Weights of a small transformer language model: no biases in attention or MLP.
MLP neurons of a small language model. Each row is named by its layer, matrix (down: output weights) and neuron, and shows model dimensions 208-303. Each number is 500 + 40 x the weight over its row's rms, rounded and kept within 0 to 999. Numbers have three digits each.
A block is one neuron, or neurons of one layer that tend to fire together. After each block is what it responds to, as a language model described it from the Wikipedia text at the highest values.

L5.down890:484460523589506495542475483480504417582495486540553502546523499493587536523470485485504478486451493503476489469538492501480509522418581512425501469573561485523552495479449471447483524570461339512412588549438523553455541553485539573543515493501483524459412506474506570537508444451463559510
Digits right after a decimal point in Wikipedia tables such as climate or election results (−3.4, 8.0, 14.88), plus bare table cells and scattered word starts.

L7.down1066:540604463468486464418596510461506484546478496490479459473467471499565495454510493465442439498489500477407488556487464467497461500492511529460455478487504466544520522485502566462526496523546462442515516505434518516532557462546490562528504493450559499470493511533480466469540553537476515454
L7.down1271:488508486415516533466466505539481436507478554472452474477522485480506569511492520471521450476574468465445521506477433432499472477469494500457542547455492479523478528492516457486561538586558490491564558545512513517470455485535584528493488530450432479483493491533525461480516523491529474476
L7.down1674:533483434538548528444482499489469456548481503506492565556484503509510498490520476514456452501510541461489533516477486452452560535502520466458452512557567527515508470468504456473561499442489546501516525527558504443490527485409497532492451517409460456504540477453560544551481451564563518530
L7.down1853:497474445441534520514514474518508493564482489503504459515525521466491514501520459447461467491510497470419460486470511450465485477509522529509509487498497512506569439491540491517448461457517492504510440523448484533513518485547447451487465517519481475502433478467470545506477493476506535558
Fractional digits right after a decimal point in numbers, mostly in election and statistics tables (19.62, 2.5, 54.65); weaker on table pipes and "medal".

L7.down843:482491517475530487461525476441532502459470471559468534438501548532543499508454513497506490581528515510501531478493448511429502516557482455481490537568536444531523454486426403573512477495527460606483481505448514461412500526532469593492527469526481523445489531503521497498471525509528497493
L7.down1534:473518471500549457530473466499442472551497529473537499543437525507559541567531503544529519483436486489458444531468532495475553539564483514479401497526529476492515485499414456471484509516475397506480473500451445496584502490556530417527543531525509571471495508462505513499536490550479525613
L7.down1615:499519495571496470481447502521506490496534547511525493481523518539475510541442485553504538580398517491557520563559544481483443603470569493505439526460471527525509507554442558572519493493534538490451483507506472530527499525549534408464517497553385446561505479547465526555537522491502442522
L7.down2095:486511548488493487472565480550459470506544471493500538484494406425518437495503524455448470568533459493486536513533487490447532453455552501454461532445487494467552553552479506535518517498568420472520525461485509459618437525598447464523503484473536453429439551480513500460499517473578545467
Month name tokens inside full dates, especially birth dates in biography openings such as "born 23 February 2011" and release-date table cells.

L5.down1939:523502483491498519514493530491492520502503525507492491526468543514473509573471508498521474498524512493540513511482474487481497469745543504491521486503488493508504492519478535514492496496509495511533499489468500515486477506563473506481505504494506500503568486511487486541516513546506496472
Connector or middle tokens inside stock phrases and table cells whose next word is predictable, such as Hall of, Decision (, second place.

L4.down76:504495489466514534478509511442403546526503487465534446533534566517498530504497482529494489473521460486439470446554547459575494573516485482522519438500525510485553504524574501483489465479440521429487459479498468442599496502506505495509580438490520518471477476474519475494502440481489490535
L4.down79:490580456588549538515535535444505450508503554556403458544505555508519483547451452550539469474480505552443537521487534429548585496614441479539505498522572497504489527516430446532506509525537407501499467518474447547496467494545510490465543490524486468549453485455537493473536526529480480510
L4.down214:500567545399474503529486496571431456495554503474482464519449496497518544423440514483556465479516533508560512413526491525480483504490504523528504500392484454437557457506547493508518527407400473539551434481470489569502458508577553467480513533560476547547492524480540482506524492545448416547
L4.down306:470473507527491591533543501450532548450502531514491514530475536492545544536526485521489471479530507511444517530452518527539476482636445499547543502470455541524502537571484542531513477439404565458446499542489399523503472418504472468492524458448532525527475526471500528530510472500570415430
L4.down347:505432469445469507506487552479485467476540446486437540465537463472462477442466425512507492501498549523541535519509476547500487557393516435551486516456468518471508466537439528454502484463543457509460485490487462483466432483549513519483479499502488455558362503515464481499507524453460557472
L4.down418:507487483508539507496509494471553452528523486485478565528546498551485519465492498515493447531526470533464540540521500508419485525424432514474560519558508547493502539479514463484505476492515488500461498491490448504466459519536595549504511471462493567451389475488537467460421437541513526477
L4.down682:371444493500517471533457507509514450511519476419514475476460527413538508471486511537446472518460515398466523476515469523412483536622538545478495521545537520525596494485524425633531531487485474492505491467463517392514463533492534478507490477488491460475472517458556372495535477584415464443
L4.down946:407527495479547432530569529546522505444465486488472499487527524505482531421475591510542461456452490539471423420493430475482522495404468459560558441560524470480436454488556489508489556516481497478466436468477533468442503448532516460524526443419519494481424486508492428512486518458549447535
L4.down1037:439458473451553484540487541464515496549519427464550503548591522459438479462528521488485433530473517534497496468524483555462508445374472556562503463565612577548487488464481475554511541523609467518492510479491535481520500508497532484493505476473517573492496463469449434553458542427509521424
L4.down1093:469576491451469509484506445499478505499485464470492546490508452500504505437511520484501533498530518539557509492489537501532483525361479475468475486518522527453500530468542491446511477440563517525465480492503488467495469488476463485477497474517543444516462514525503480513498489452498506501
L4.down1143:407499528512505509500473472458458490495509541582482481502582481530477501488460535552544511539495536528514391478489507463464510569466537493448530472512514488568526502495514539534477527496452483466429542439502433513551459477552519468502551461500491542494340510491485511496465540510515466480
L4.down1379:525423530482548497513499566549461473511476565512464527463468491542507513500418463521482535526514545468566453483486485517598525507507516514501551478572541461502500495509552495476507468492526537480485494484542467521523479450526558537467545510479521488494457481586506487458455482514478476459
L4.down1413:514467539487527439496475491532443513564443451470564507553472465500543502473532494494543570480532458481396512437571531534501499472378465510500462477476478518483520522507445548447519478487447501578449533524487481546513544462465558491549451545466461535560435503501507505495518545491523471487
L4.down1642:456419481506553549501507549444426488419485479523416534512530470525517471482525554563493517493550475540480455413545501489524495516332428498457556480529432542494434504514517489475499503529413501503473514469430495475499511445460576485506547476484511506476408487507495436527500496455511513513
L4.down2097:492528478517583586486498475539506458455449460462455501482494468491528490422518496480571494478539524508428449489529512484501583496411511514453475502510489510494495529525508429459437534522485456520500525536474479476500509429458483522509562473448509528478431532503544475500476548485464499511
L4.down2235:471463511473475540543488510447461475507541543494494487535513540484482439480538519491519481463543493530486467462504518480553523472475450471547493442536488495477467536579503478490477511526372556485524460454415454507426469433460521552539511513507557498573449477448490537505494477505525432538
Fraction digits of decimals in weather and stats tables (15.2, 9.2), plus copular or existential verbs before a complement (there were, population was, has not been).

L4.down97:494498517548488536512504532475484496487494517504456485545482541477485501550469480485492513505499516510517500494489491470489480480718496523476502514491477472506534501518489516500513491483433501487545490502496519495499497504546476497494515523513500483501620489502487531511515526507480497508
L4.down138:489502493548472536508533532495477495480506512525481486508490532484497509562479489488499520495498511504499503481484498495482483495746480511467491518480470468496508501499507515500507505477435497499511505512467535511484515516546501510481504529483495482509622457518503523495511544510469481494
L4.down262:471508487535484540506508523499486495481525520481493483510476525493491508555450494479494500490510513501515504494487490513516460485745507505468510505484470488527517495499500504507511497502434495502542500503491520502496495504551504508473521524495502489494609486525508546507505517502498469501
L4.down719:496511483515490532506495528501513482490505504509506485509461526485518528567467485497505513503526507484520512480472474486500490475739506512466525482487473477505518491509491508500519493494418503514555497511491521496484500509568488508501517514505500475493600488516500529523510527520491470500
L4.down929:475516498537490550522507521475481501478500503505470491517476537504509500555495508497501515505516518498526490504476491510519472479699507511479509515474476481517509483502471508511498497508469502498546485497484529482501499514531490509491518500503502486502624472517484523517492511503496495514
L4.down939:513505493579499544508507518491464459487499511526471474504485521492486504575474496530496513502523529507517506492468488492477492497736515500471517499479484479515519504510507499506487474484466499508539483497468528493517483495525480493481508514503482486474627472524511498519522505501495484467
L4.down1220:485507494534504543516500515473483499485515530521488469531472535485507510566466478506482488514501514484514506487481494496508494478740525506466518515483475474523507493498520526528499520489429504490547493496487511493494500486550492538502516506513504492479611487510494523505505532499466481499
L4.down1246:491528518538500528500484503481486512496517522511482482500482515523511515561493494511489492509526516486520509481477479513484468495697526481463519514474498470526507478522482526525483485503423491499532505506488536527512506516537496509477514497507498485496601495503484506512488517504491477478
L4.down1360:475500506540486522516507528500496500498517522502475501529478542484495497539486518484504503508529522499518501484482470498511470492733516506474496505490464478500488487499497512510507494483423496497514489510493511515495509503563499530489516517491500503517601472519489513506506527510484480510
L4.down1382:479501516538492538512491517508469482481510513512512489512478513501507515562443491506495511504492513490503462485484491505502511476731524509474504507477466494523505475504490523517515501490467500511516492502483527468504501499549468511494512520505506490487611467533500528514490543486478504491
L4.down1392:481513493539491526507513499511505505497502507499475499536487544502518519570485483485494501516513504509506498490471498504500486469743488511462516502505490476523506465501486497528513489505446488491520486502485499501496535490544473515489528515499494476516599484491490534512501518495505479489
L4.down1624:493502502549484549500506540499471485501520518512482496500481540485505507545473492482504508490518501501519481492492484490505484512737493505480507507485466502521519479507482531501497488481423481501521497508487517487502496499568489518494514524489507492494625484518502525519485530525486488521
L4.down1781:495498493549483530518522521480479485493522528505487471518480534492492509558470482484504497513507509512527488499472481492512490487729528496477507521498473467524507491524488513520491502472428495494517505493487509502508492497549497510482513511503504490497608469504495535509517534492489469510
L4.down1795:495517488521506533512501530506491484499507507507498485525478547494484501546473493477505508515498514488498506482486491499507478482721521498459505506503485486525522491505503529511493513481454481500533492507478517493486497487559488526500512504498506499495605479514482543509502529500504482492
L4.down2088:517500515548499539493491507501509496495502521523495471510481505466505518547462493495507506490507519502519488463492498472494505467726508498469526482499478492529522488500493509513492505529462507506549485524486505488482522507558471541502502501495499485496606488516483530498503518493466478479
L4.down2300:487496490528494535506495515503505494494504519485487483525471547494493521565475495487484498508512530485515498487486484497497487482740522507480519499493488486524508494502504510532501499492418489494540490511484533484513495519540502509498513503501506497501597454507501521508504521503479470509
Tokens inside tables, infoboxes and lists, chiefly mid-word pieces of foreign names (Tav-ar-es, Shang-h-ai), opening brackets like "(1995)", and coordinate symbols ° ′ ″.